Weights of a small transformer language model.
Size: 8 layers, MLP 2048 SwiGLU, vocabulary 9054, 39.2M parameters.
Architecture: RMSNorm before each block, untied embeddings.
MLP neurons of a small language model. Each row is named by its layer, matrix (gate and up: input weights) and neuron, and shows model dimensions 224-351. Each number is 128 + 24 x the weight over its row's rms, rounded and kept within 0 to 255. Numbers have three digits each. A neuron's up and down rows have the sign that makes its largest values positive.
After each neuron's rows, "fires on" lists the tokens most often at its 100 highest values on Wikipedia text that the model never trained on.

L3.gate845:112093152119073127130095136121127120115144128131124125154163135140066122090131133082123150164152133083126110116173160125101093120124121142119132117114160151123110156124127149148160137137107099121158126132163102164158121104137125144118136124189119155144101121133141131137111122134140165116102116163087114109141142108065151118149128088185134123093142111118136106124110164132095129128142
L3.up845:110146153127142120107137112166107086122140115163122128121189120124146110122128143086143117101104119118122136158166149147130122092104135141111163123100115150140161167133120100200152137079125093152088169127149128084100131140102076111119162127091112121059169097127146132140127105109103095138096134135137147152134122136106158126103159135106112169122127131167107168164147104112154092127136
fires on: " |", ")"

L3.gate1134:100113109108110093095104126090158145129161105119113147134171119161110148148127134108153104094121142154094120098145135152153120090124117095108148119100137126120149130108134140104136121118163114114145103144103125126147123094143128146130093130123149130141083137156137114135115069149142143108139120098141149125123080154095113150071168120109106155148159141102145136118127164122140119129133
L3.up1134:142116073160160108137091113137133160132183122121122154153086116135145090155140108149160131114179125121134145142154102107126150174127152119161142104102151158122124111145127127128133100132179127143078101138118149085110101146106207153088098149145087117126121125110139140120151158115137125109123113145127150128125133105176101124136128160096114146130115166127130147122143136154113121134085
fires on: "0", "2", "1", "4", "5", "8"

L3.gate1101:160136107124137110146126156128113100146108118163127114214114169111111128148178128121148137119100156157119149100083124109114145175155102151128127127112124127141102126131146127128129129128136154152119126134138108133114104103132104117134086143151142143084151160132117094091094099096134103143119131113151117118136131126167136132091128100107159136156145151088145100124141060116084127138087
L3.up1101:138106134100119125137117176157117097135140107124111155135102069160089130131153089173136156104074178148090114118147111128155120113131104144142153148156128113108128079105135130149167147089135175082113170178111166186151076127128134147114111116115128122117156098144134120143119114176110095168125157116115165132144137135127107126162133140138102114107124137130110137148149149132149163163131
fires on: "f", " and", "if", "it", " &"

L3.gate1854:094155127155150124118153097182164072122134137137142157093181118120159145103114115136171153118170142147133130111154107145136108133104105125147115119149142154139118105118115104138113102130149149088103146157066106117120105086142108108085090173115158100147117174094155183095143102146153155065141109120151158133118082123052121107132106109173139117103118144132142153094130129121113158152125
L3.up1854:150147134172179132133147074146176134136109104160123138084133115100151135142137107115167135121144164136117132136141133131088156110155102144091131148152144102110168091105126129180148126128122174131123144157103099104116169121109147151119103173152154121144155147121167127100153136160147121120116089113164145139121108145074127106110112136133148154096128090146129102082126120114144132171114
fires on: " Ed", "ot", "ed", " Al", " al", "al"

L3.gate1003:096121165170090110137134154127092128100117177154133149136052159137124144086131108127121089109129089138097127122177148112128137143152115095113116100137168093122110148136173153096138090099104128157151092142103135119111121136134101151079104133157128105148157161135127121153138116129160148174149112113141122147160168097122119146181129157129180118146149093105104153167150112093124113133137
L3.up1003:096131109088119096157098167127088117132110084113165107100126097153108112159145110165098101157180105113119122162107170107073141137129105183139137132127076131105130149105103146139117120118132080144104099142128118064084137151136073151150129091078093150132119104113106128094137118111139138161122172102099114076128092198131127076139132115085126157065123144123132126107133137090150124113127
fires on: "at", "il", "em", "om", "op", "ran"

L3.gate754:137115145105146138091121097156126134119157124153106149141122141135175099146094128133156142182099142139146146168101120107122172168129178138164190105114133106117105101136099140156134101109132142085104142156160137130107117142148150098164121111127154141170099087150128132108136133121155114150141118152110097161117156121067121171146193132084131147140106101082109092137146115081147144102125
L3.up754:141141128120139121110105099154173145131129167138141168137125157105096083102127155105115139102118130142132133140098082119075094119123122151129139115097131150132078152100170134078131112119089143150157110102151121171147154166143151112156139120148164140143122123144125107119120101082121139103083153110165082096121175115157171117135129139122172111183146147080091084105113110110110138155138
fires on: "ie", "ina", "ell", "my", "an", "ton"

L3.gate447:149153132126127137119137139138134107142147108174139120136102136117077153133141154144123130133129142110112099095126093175135146138149150144084104125143110118098114114149088139099159119153137145139127136114118081126125166121090095142147097110145122121119093132122151189152119089152123160158116172145131107143162129094072152143131120143068142157112163126082123101125146126162154107148091
L3.up447:182132080101092157133130080121133105108148167157151106159114135159107091112162143127169134140137115093189134131136120101121124124091140128127099106125116166104087121089154145134155103151115150148082136137138120125122115097103093127090135100103097088168127129117144136157127132115122085124116099137153137096183147170189158114132074139131138128122099118132129111106090163149122123139110
fires on: ",", ".", " ", " made", "lo"

L3.gate669:178138134177146146114136131183146155117091154155106150142080158138092132132150131113127117126094102090157110134126124155138109118118133094147107130147142129125103107162119137116120098147090074160139141071083146165109128125110136121114118115120113124129138146135149152120120092158172128119110141124149146143160141132121131118127126146172127065105111139147150173131137136145105169145133
L3.up669:148126144159139131130125122115153190125112136114177142153107106102130122170113089085105124154129138118110108150133112130105102114120122087110120136136152136113130097130107139137076158117135126103126138132111118052103139110148134115147119107145131110147123149135158122148145087154113128092114126099074125138147125109107136138105130126117129120061114126102105121088096165151074164111168
fires on: " (", "–", "===", " ", "ic"

L3.gate934:126135136116144114078122090151117130141165134121184117111169111132133115150103130112159157142116130129153127118115145154119092107129129134111132119126104123117147137133140113123112117128183116087132093150085140141143122170106158133145108171128165179116167172171131148165132128202115121110117110117125139088151100101134144106087056126115126144141118129130121110096132104142118112100169
L3.up934:137146124104126132127142161149127101110101154142113117098110099125119161127133132101074160120174148129134092134103143174115157157151144167125101115187151119107128145118104155100107158167106120158108137136134118108152147185159144122161120128123149086134137128100161128127121101135129132083150136110115157115136097155085077145093145144140104083125120097153131191110143170132121183136128
fires on: "ar", "os", "or", "Or", "oc", "ur"

L3.gate682:154117113107187126099139185100128097094138127128171088148129159116137150140146076138144126142125152121150113141109128193122128145152177138099126158164159081079150115119113122083106137125110167132107116156137176084122092116080100134142108124114140081087120125116157086128197139127129154125186090120120130146144117092164094121125135123161115096113110137097125112093118122166127110127156
L3.up682:149113123139125088147091117132114147141163141153108111133086132166128177121112104104144123123077154149123129160106132094071082126163140119138192135118192133115132149138122115139150144111177112111170134150110101163117156157108074148145151131112149138116139131114148170141130156156160149117144114111130124133122099096111123168075101141150131096097145113119199156148120078111139136136084
fires on: " had", " have", " having", "ve", "he", "ad"

L3.gate1261:105137095114158169112079135126140112120166145138098128098152130126115117118135108117132128197132116093149133167121137150136083120161154139092157132160116171140112153167091134143124113086095148138124155150155128128149146104145150144164169094103127137147113146131132098130094146091195134112138152137120121103123089147089095143144160152182076084130155128144117123148142130127097121121144
L3.up1261:101129129132125123069132120145132136101132080158097127094200097086158123131138111122130134141111161154121183155127112125130108151130129103143145174135142132107123174126143105174134153082105118148142148146153098154148088127151104110166134115098167133138130131159127102136095170127147126127103088116140155121111156154077094120152134131147134094125171113146188129116164147103141109182112
fires on: "t", " |", "Track", "or"

L3.gate1686:159039143075128122132132113112112146104152129101120139134094135078128108119179115116135129116142141109105159159164177141126123094121156110111116120136173082153120131104116137107108098133147092113116127118139101141140084101142107125119127134130142131096121118106094125125142118121094117102124147107109169112080148125145089142114159126111093119135148116093174132125131134106141130127119
L3.up1686:148081134100168148174128150119099112122097121119123106134159106136108097109166136165149138132130104125149152124159143161147105128108118130079135078137141110160179151161122179125154043091133129086130136123155081131114126145084143150061170078127120131125106130125143127122117194128093128152159134133098134123107135132131160125144115126130088167107157147106102110146107128124143129122079
fires on: " com", " Com", "om", " record", "com"

L3.gate299:131061124134132151138127118157162146117101114130134140093120116127156125071133112111124131121142144126139137099109135125175168182077180101107129147129101093085112167131137149139176113085131116146140070122170141128150089113115086134188146108096143114095155110129132131127171089140130121119078121118153153096080091139103152102109108110168108113126106117077116127093126092166169093142100
L3.up299:047096128126095042123110154137105116102158141101105139108069138177141115080130132116093092143143134115145135078141149111151085172126148167136114165104135105100110140128125137141157083118146109149134089086183070132126094153130094138160198164100127130145150090155059129128081103152121126135135142133116131144149157120126132117097135175176122122131146139160139160129138130119123115099116
fires on: "Y", " Y", " y", "ats", "oy", "y"

L3.gate991:163130165175133095106134146149092150118141113138146133142130121127145148160159132117139098101122171137110133120175118151119136133106163120139109154104118093142107147138128093181141120102133114090114148142155122137086126108111126134161088101106104146090165115159146162161168098143145138157121152107152134142108115123133114137107142076146111156102107129116122118158108121093147132135142
L3.up991:120103180146125155130194110139103132125095115111113155138069089123126124095140144099110110164114170116112104131138143131125120113080105156125109110116189112104179178109139119140132109129180123121136140104152094094113112105134114141138129103150122110082116155153074126164125087169126122116136119132120130055111101150129095091086089103145107143138116140133105155127110156123147122124082
fires on: "em", " Em", "at", "g", "ia", " ob"

L3.gate942:128108122126139109146169114125127120119115092127100108132176129139129138131151148118113079120130152103125083150138132106109130097122103111121121124126147069138065172180114159111139136176132090143119153118161140162150141130127129122146129142093079131094147131153120125120124093113124134158137136125106103144149140177095109120095081129150099116143145140099100111151111154112129139151152
L3.up942:123147113138158147149146075110129139084131114140126117127155115161108122159145131120093139126109138129138081140165139077129116143107112102174141138135168104132104151130111162147114163163100121146149139111151164145111164141122148141106109123132086134120114167134113126165113110108148107125098127089077118143125137152038129088117106104122151111165151126092125132191073145115097125166132
fires on: " by", "l", "b", ":", " from"

L3.gate1322:137125133171158136152146147137123144125089160125147108119109137140138122149133113105127122179140132106133151130157117123133091148128137139085134096110156144136175120138107136135130145123142151165108099154119125178070124136145142154128171097162089113160158116123186169154120145119159161136122158085130140091139134122117118114128160131103131149142102124099133091132141088118109103148155
L3.up1322:145126119138147125094108157134148105153106169109160099097159168114153139150133115139133117107101128118135138156130117121163127117150099080118114135160165118149134144135149171128092117112090124119100138127133113099129094120140133221129155133118111098117161164148136166140107103133131129117117107122169173153173109141117138120108112134090159109109109113137099133117175141142116149122143
fires on: " s", "il", "b"

L3.gate1378:099164117123137095112167132121121105144138137131139144125121144123157126143123116117105153142135142115188127135105091158132196122095125119074091161138164120140129172181099140123137124139088118137116137111076104148136108083167117120119113093128102158099129160114107108110115122096182159096157142158117125101131167085127101102137135157136125125165122153108136113103149120135122121112118
L3.up1378:162110139157106098096160101123168126118108123135139157118159118127134138127142160126130134175139141096154106123158086118143162167169142086089090111120119132143120151120069087143147148097142138092136112137073084133136148141104154167119141148154104132169111121148129131098127131152123155122124144129171114142111148133144131149130150092131179109149130062148124144125163148144122115120158
fires on: "ro", "ore", "ody", "ash", "ra", "ail"

L3.gate1897:110138116167172119117147132141146135120110107156141112161112091118107158123069127109116095086140168139116108152169130098147136085136106128110126112157121164111135107134125170167147157139130129137145157137113148182121112103101109120097147105131127111128106122084155159137119124079118133177160159120099096122137113134130138150106126161132119129085147157077144117153140143151128165127175
L3.up1897:130143064092131154087140205103093109168149153130162126116152170080145118098086115116157117140124152142143135151132116154145164117141132146109141090120155127149123134101110131139148133167167148084082131132132120132128148158066133129090094137112108146127142180108138121125124147111121121171134107137133111138153129159132140124084137129137149099138079175095129106106161128145114134152120
fires on: " c", " s", "ast", "e", "-s"

L3.gate1659:125118124088117108111124081152128108119142077155123118097141135176103137117170145111144128125150144139157142135126156110135150108140078158142169118132101119122122129149124108114141126121073173169116149194141114123104167114177127119155121132154133136131134082158095107154116128104119087157130148121113097158164189141139102135127098163141136125143178164111101135150078153108132135075109
L3.up1659:130121140119112163129153155100141142129113096156134109115153090114110173094130130151143115098151118168167133113113113111102131123175113124157122126159128125169160132108112095151105118110087150113139131147095131094132131112181154095166122133128157119120121086144126111163137125124105131136153134130098147153183198134124149154117120159132125151142119157158137161159132162132125125105145
fires on: "et", " of", "ary", "st", "el"

L3.gate1079:167093104142113125141131136119153078163137138114130146122135133145116111114123117135135120129138129069086115118148131144140115131140115139150148082135107117171168153142158132144104086140112137166125130099120101132087153101136047150125162103149116090131133137098085121119121111120162099170145145135137111134087165117132181124107148156154136103115087146150119199146133075164144093066119
L3.up1079:087141120109080115109154064090136150126084153125141146152172128159136118143117105127132153143118110137098129133102142155141107117127145149120168167162116120138114126116130125144119108169116141139127120147106081141150116139147118154153130124159146116109113169120116175115132175116145141146140143133115152095128149131152135095091107118120101102135158123135113126080120119118120091111132
fires on: "'", "et", "est", "ide", "ated", "ven"

L3.gate796:103121154086125132126115134139143093157132121133083102106144133157123138119126169149118120106099101159180161124137113139131121092150118125149160135136105115078159080158117144110112166144181138112095095130119137140132102133123150113157135144145100095059165142128125121153120119124146133106151121130135124158131097113093120108128116142164125146114139109149127141151149179126129141128114
L3.up796:164099108146122147086136157130139165089124154098143111148141107172101143161168162090082120133144108100127136114174167148117091102134144138137112093158144133142138103090103108133140156113184121106130098102163124106137135137132124136118147130148137153131143141110126138130138095138155101142187147179100101112154146107116132145084118149177160127120125092094092122129089104111142092110124
fires on: "ine", "us", "e", "is", "ide"

L3.gate1078:121098156167134156138145134116122149142139121153116192118149161153113151086124112120104152134099099131159162165123115129117116128122135101118106122112131117195146119139138171121092111094116132084117120063105120147157136079117170112091129143151081126137135163135133114117124109131110126114144095124129158097137094109141110131164132130061130114112181141117137136168165105143123162143108
L3.up1078:150114112144106105164140103062144117119086090104115089134119165118055122084187126127139150142129102142132116164132126128091159113130113105137124158166113138178122107101112147112129121161115147133137126133149129154119125122127196165130135133101114138121140159140132083076086125083140124118097111155106135113115133174113087107122131086141127129110172135119117116128183124102125115153163
fires on: "at", "\"", "il", ":", "ial"

L3.gate1590:145138169124116185125150076147106126089131115150083114112147126112089123123146131145129143109148154128123114126115151152096118101174109122166122111127145137145133147117108094126140129141104093104148137130131126126109090134138099103104165121128171168130140082192120122127129127127145173127108086110113133109082154129100120155126141118112144127165135111115085145127142097136138118146145
L3.up1590:156082109143118122128139092143097100118138152124098173140135134122101100140121113099153156118112079078103145105132136145135053172094131162062130136144136142130112132108146154161132138144117117139148135143129115151083056078142147129121119075118125148161082089108130134130127128171166154144151116133133167125132146204159118158101116167161162079140169139130155103099089128087103113157139
fires on: " c", "ig", "ock", "ob", "iss", " Form"

L3.gate673:129130121099126123135080156138159109121108125133132149107110150145134113097105109128154134162122161109128143135088116117117150148119159132137148139161091186176100156133166148135133107133129113091076146148126096153148102123146104122119139125081084147148134133118152164146126115122151099109131127128128146125133140121112120113138173153109162139139139128133140143124130081125101077106118
L3.up673:111143097115097129136133123164149148149094140154112118100112102126152118095170125123121126150096129130137190103125137146110138120107128155146135122160108133140078120134115127111127134162072160132127138127110116121083114126100135103106134180134104178136126156124110103126174123098113131131156127120107144160103132104100134078135120077168134139096111133148120128130098116156094125131083
fires on: "ody", "am", "ver", "an", "ames", "est"

L3.gate394:134123134131083092142121123096115096148105110144159098152096105112124122139136110093171149113139126094177141141100143133128106133102128137167131129137122119101128134090145126148115148123148144148138121124101140139117080063132152089133118111109126185096151125106133095149153099095120133144153108125115128146109146142105128134164134136143148178131140091137141114145145041110111115149103
L3.up394:138105127161128145155113158128118192151128108139144119160100105102099159133135101110142091123128157132154100088095090117103093152136137146113187079120115129118107115126135134142108161111115125084126130195132112130104112121116151168098178129084118186086142152154121062118123137084134130129158170112131107153128078105112106108120141133141158112118168113155138110134143100152096149160091
fires on: " and", ",", " &"

L3.gate364:088087148122127117181142123097132172132149122145130132150107121117120123127113125162139084122129116083113128154147132158126103122148120114081136140141085169142122134138167083144135113141136145100149114113143155181065119115134102118129108129193151111106127109116143149178121149137122141147170128123099124153125099150083112128084132138135156109111085148100094120096134139147112135105132
L3.up364:121166111123170108123134126106125155073122116134117115110030113152164105079151130156128115107146119134090183162120128143109145163109137165160123155157122157124109157140153131140082123128116128159139085120102145146067110135128129107140133088126164137139108149113140151180071102147137083094168124076140144120174090153101119171117159096135129100143113111084104141137117112164106119123116
fires on: ",", " and", ";"

L3.gate28:143132133139095083126111105162102099093113091112147138107131135163114140122135131099143122112132134115152103131123096122101122132101103106164150128126097092111112125104170120131165148118124142140090121151087118149159154182137196131137105137138111115106165114150101084145121111138125145134104126081059130110135161156129162139156113109096119124128126123140126131133158098130142139100115
L3.up28:130175157131103095162086115175095136118146172153103117129118111091120102129140125142091118108121108082109132098170129143125137151106105131160102150118105128127123131163139123161141138125129121174126116099090119138114154149108156155114104126171134131063103092167122132179149132127127148155115110141094095144085131150116185126129093125125156179135123141144138121145147175182073156138144
fires on: " |", "th", "-", " votes", " hold"

L3.gate922:104133131086138130153090180147102137122143121167172158161112096091129140129145090114117135152131112104087132100154165136141134139139167066087128100099160108063168112140091117128089120176100134129091125180081115127085176129118123151156127106157120117110123101138165114158114093169147137132102113108142104118097105150073157169138093100156159151158096115097122115070122121136079144140104
L3.up922:107128154104151093185128155131099108145129127149116127120118134116161057117139128127105132168141145078135137141102143110133111094112127158135112152156118127147080125084148096144143097087094133118133119147124162118102110145131150159114107134126104120120153083166153125136146105118129157166126108161113144130104139126080134133095169107138199141128121117112166103194067136093085142149112
fires on: "ut", "ust", " However", " Bet", "ul"

L3.gate111:128123150152133142107135135123132137150081133141129110187122115138151108131165142149154129131137138115147135160075121116093128125145124113134099093121135107061128124126145131085090081109113112114118145113099142089109088170139072118165103116189128086098149105133180105122113135125136081147122142119118098155175106106141147105111164120127137091100102112125149184158128145155127113142112
L3.up111:133112122116126144106134137104114185163102144116095106102118131123170089128155153143093119176102137141167115160134106147057125137157127120087107109138115148138100123085116129097124118158128112114117115161123134135121102169118130174141095129127161133112148120126154127136115136140099142119160167107101116118143137103105164125109151095109125128152111092087124137121119175137105128125147
fires on: ";", "\n\n", " "

L3.gate1437:133116156129142074097127151109118139122141147134083104128130134089112162121110124124166146120160149130143110109127146161144109147152100116135163125158074090142160158129119119095140087115134138113068140153151119119155128148108123130135131117160090120108135153122131116148098121126177152134132122143135146104147134142102092086109101121111134152078097110111113134136133120163088145105099
L3.up1437:122126113149138069142127097136154102087091141150131129086173110085094155139122181130097158136131125105077135135136145097130092113117147135140169142137183093075163118118130140106140159115098130130104125123136112129161150142123150146123165132189152120159170166113128161085128124136115116137095149108128147081081108113130156139103132167096116146079136131170121122095152176142139114166090
fires on: "–", ".", "ide"

L3.gate164:126148139125141143164148141082120099151123120144132133107155131112139146128143180103107104178145128127105111172106127095114122101141095145137123087130180138138143130122118117127153143168126179105125095124119119106143154150119129173139178154116136129100142137117122126109136140129166087150125099128122134107149139140140118110153153107118133097118164133179164115128161146143117134139146
L3.up164:126132173159127128139141138112138128119145141111144130137066095114107137136146130110114122121088105128092096154173131146121121135192127121153172091101134113145130131147155129121127157120142115141129141094086124153110136140120181153124093091128070125074106128074099105117150114140122133075100125167145091129140124113122132174179125180131166118144155118179120151107146130154142158135080
fires on: "st", "-", " |"

L3.gate1044:154091115175128136150124074120107147138134151124176205119112177158163102110123145134111119110090159126166145169123132109112124164126115134162125153125110151099095141168115150093127124138136116157106149134114115122109090066153144100105093113123129170151153124148133144128116117118089131137126145107137148135134110129131127120156138131179109094164129135151154161148149140140121088110168
L3.up1044:105126129126097115142105154142169140153103116177117152140168123178131119107173136131177136105079163132147128144156123107074149147123153146129144153166123152107098131125152105155116138134113121094117144118095113128139141065098177156104115120131137123102115172096091106112110141127131114120140096081146137119136127114115116118184152147154153112140128130120142103112179105138110162154132
fires on: " c", "ain"

L3.gate1475:133113104139123124130176099128168095089130108117132099128111134114156112108131109114114152142124153140101159151130094116146182113078157134110125141115165127114145110147123176091116122140125146140138132109130106118149151140158105077153134157141086152128107135111137116104073148101160081155121106125125103102125149135186121145109134154128109111132175141117138121144157113131114122160084
L3.up1475:140123127127103135130111135122111108094131120113080112130117125099162147111132141111134107084139135135122139119119081114148107153137096124126168113098140139129146105111125131129132133136129151153115119103137115166136124194111096155132130133134118108149174075136114128151146158115156099120101102129103128123167098120148147160144096126134112107123164147127137155128155140156083135117136
fires on: ".", "00", "1", " According", " according"

L3.gate1515:110157092145169103135124138153107096133125116117109132113165145143119146150139178123119078168115131072137068162182106141126149113113115096158124138158119137093149156140118125174138105134105129148105100166124133121133174117168104147143138166095138106115123139150104115133124177128165119119160114099110101127113106139119150111139144081136106131123096097141090160130119106101130079128127
L3.up1515:064171130130107108160100131136161137140135160144147133110139134117104153099164125093134153087115133113144131133137136143130100196113123142176137111124176136122097081137143132143152139121178124141137136100097118147131116089126159143109146126137128098089124129130138157155122107184131135097126104133115118183131144116115137127100153162138149158106114134121106140091135120152129118115161
fires on: " |", "ay", "y", " place"

L3.gate652:114130155124099138117134113167119127076134121124090110115184123109121122095163127138172185098113172147161133138150130116152139146128098125132115161090144155177106123139081170126094151104073139179124124138122109116121150147123149122116126148132093129102125131135137141149144094106123157137119126109131152095113074123134138111128119147110125126144126176142130115121138103159134103160125
L3.up652:139129138136132086136114132104191127142150154180145104115166087094103103138111097109115171166150135090115111178168148089142155151115162125125162117151107120119149138123090103154151099123112206112070114081142133084126112130107116139097111144145105075138125122138148119141076146084136106149148118094140116102121173105129149181144149188141109140134108125123087072164140132141096078124139
fires on: "u", "2"

L3.gate1794:154139130137149100169139124146131128141111121095113175172164121163151109099156117097121144130174094133155161129171149152172138125095133120137128107102103156155125133133139136158109160114114135164143119148142120081111114122128161143129094093117118120130180130079158156156146152147153137151135085182073185147154124105124096133160111162119120161116129084163088128140096105135106120169114
L3.up1794:111134126118100087112144108081154116145111143112153139099143159114135135099121162131167131116129109088106096111128130135129142138141143121150106136137130191117105077166116087151104122105147134121124158111107130128130136130106132120148068118104108109116161099103160114148119134107096112102133125143088127119144148104091133111132136083167102124096139120119108117099151122130130079167152
fires on: "ar", "am", "ol", "ust", " Sl"

L3.gate1428:119079140121106123141149115137100131162116152182127136123139115147116124096148128100154139111076173127113198156111114130109141188093156151137143156126128121140070138135155157131124110134143158076135138121158171136082094169124118107123134135095136141086147104120120095119173146118157113105145135117106155112131115099116053138160125125094133151167131143107133088159153142137146117134106
L3.up1428:188136154132143126129119156133124136071096115167109154154086175104147133116126130099089084120143137078129094094134103109151153155106117125105079125158138107125136120108092119145115143167144141108121119146113121127112123127156116155134086108134144143108114147116101094110126129135142146150150135104116125113110126119156102185098092120106150092144124120123121168086163109117122139156145
fires on: ",", ";"

L3.gate339:189108102119144140147146155123160131136119056160152098135115154095127126152149116140182120145121106165142123141129146148184087119134136184124147143140141142120134140105163082144110147097149124141128114155079119098159139147142132088153130124121170117148129117127148201153149108162118138126155149127135128100143128096171125147100177135126113142110117175136122183104136125114117105128093
L3.up339:151126142122136127139109200083114116116111118178088104110097116097109125130123142104097161099125159161145132167101150127140130080171119135128135131140169119127178076118126118106111152086102131119116111096128113112159111097096124175150121138149133107137161078125130184145102097143134139140111098114143120101133108129185124114091101132139137133133144142124108110118115165116147170124113
fires on: ".", " com", "am", "aly", "ar", "ur"

L3.gate916:164117161169126175103124155163160119158126150119155145152121126139102148129112129108087168165123156120145107123126172091144121136136139127124099154098112145121147145104140140113146136123112144127128090174128132118122083119119112150145112090156100150140078124113127133126142112191117126113110169118167164138115115089109136117117096132128211138149107129096113123136135092114116124126109
L3.up916:157146095108100159089120153130146101125167155101126102153095104158137174119119147126147098137118134110084134145141151145137127122128138151113120158128122123132123115153123107118099104128109142153126149135127175133110128118154114114136164113146089158119132106108094104142153130159136150103085175155154162120162126121128166142108101126123152137193139189152168137122169123156082103120133
fires on: "il", "ak", "ir", "af", "in", "ren"

L3.gate1723:109121150137113117102148128119129127094155107156160115106129149143151117151130160109112107136133133127125132160148141084100114159137119166081133118153103179121131152198108086121155152149127154176112157159118141133100159091114118106103142127074096129158144076135147134104073097178100148149131144147128117137155133095128163066118119091166089162115154116122150139100149123105110119119140
L3.up1723:102155098137151130146165124151161088085138108143092138096114136135129144142147142113101167107122171145110093109136152106130140127130116117106110113134078127111115098080097132124154107140137172108170142154134131144074116083134131133106167104109163129147163111084108117152091118068137135165098127141126121152090109164112161132130079099139123163095148085112148117137106133152171113086163
fires on: " from", " by", " at", " –", " after", " before"

L3.gate1862:093106110159138121135124179121090108170133118127123185130120104110140125171161130087155131143118140119119136113130094129105094136145131124123120128148117168155113060127106149124160131124103125144156083153109126117161128112110168105137109088135122128128103144104121123187115113111158140154153163107124138124134116136082163136137116109140146091152119069122144156107157130103137141134111
L3.up1862:112137121152140132102117104137097132125122130137101155115104133135112104137121097171112093161096142132134126125098121174131124163184130109138122133130128119142138109095139139115132120070126161134117134128182127131143128137088144139170127128140133134145105153134141137138163136122167134160095135141145116144154163137099142113164108085158120093168133081146132139154154154130123165127154
fires on: "ed", " played", "\n", " served", " provided", " did"

L3.gate816:076145111122143096116127085125138112112143102118176129115104122174140135110141126154146122160097146102162126113132123133119109138124107112123125126124126125087157137155146149115139141120129150124125120157095110084081137130116135086114082101107107140139115130116126158130137155073151138105102121093140126104096127107123145121117160131088110106102178136110133122125100134129135135116162
L3.up816:061127101105107107105118123091133104131117132115154138138108132113134140154147133138185136186127163114111115118145113163127101115117152099172099135149109125082108144151133126143158115133197105081088154114157089134111103112125094105134119102109141101085157144115090133149114099112123135103062163126109161111113132101146169128123159121121129136111130129109138163142108164119156146118156
fires on: " as", ":", "'", "\n\n", "\"", " after"

L3.gate1851:114108102124111152111116131105101097167207116186141144136096162125068150087155136127104120136109169162159163116131129126132136115122131106148122118126157117142116142100124112142163116195116108147122117077158118170114092073114106144146094100152125142125162076118151138128157100153131132089149122106144083109118134120104117090150161094111115086136139150127135104109112117139109160141122
L3.up1851:112129103120092163116151136120136104128136115136118176180153084146078110093172099112141115094140161096142088168115142137137125138103155154117150089112138145106116126106136110141156126137104129125126180128161147123140144114087144141146125127152104099152150134184083156091134124129159122099137172128133122134125103090116173154142142103142139121146116118157138070090129106113128096139134
fires on: " by", " of", "if", " office", "ou", "a"

L3.gate1292:131133141142193145083145132155163098103097099122136132156168128136121139080110140133145152160132113129129138094125113152115132107143143114127184076178099100137122107127122161099111124113123089181177136206150106127194163040149104101165119097136110108140123139122129167088159115072129134141121155116164141129139134129120139136103056143107115101098127106141146135122134109106101134145125
L3.up1292:134170125172125123101146159129167126124132153120127079144121146124092125078100179142126126134176099160115137121121119118128167107107129154157185153156118137134141126121126164133106119128151128145146116142092144153133117118136104162119176068124116162115122092143165141123109125163105154134133120179172127129147154148159109108174160156167102143135101099158113137097139140133108161117113
fires on: " per", " a", " at", " got", " came", " get"

L3.gate920:114193149152103149145129115135144118113091140114135121146144148082139090113100108106104121099155109146139163110149146131106090154165130137097130132145134124116113136115138138121121164108110127133127111116093183157098138098135122111151129151138120110122128111127177117154131147145110109122133100147117116132105144151128142162091150152107172106119111097174129115121113116149113156121131
L3.up920:129189128169126154083131113051141130106119150142112146123132143153127114164151154118160107096137079149127160112144105145118136087119152141175112111156151113138149124126114094151130133134116121160094114107156095127115170104140135124151079089155143127133103172129109138162103121144135141144150128126110103090121137162115124139127169127146147167168164115102133149157120110146117126096160
fires on: "in", " and", " number", " |", "and"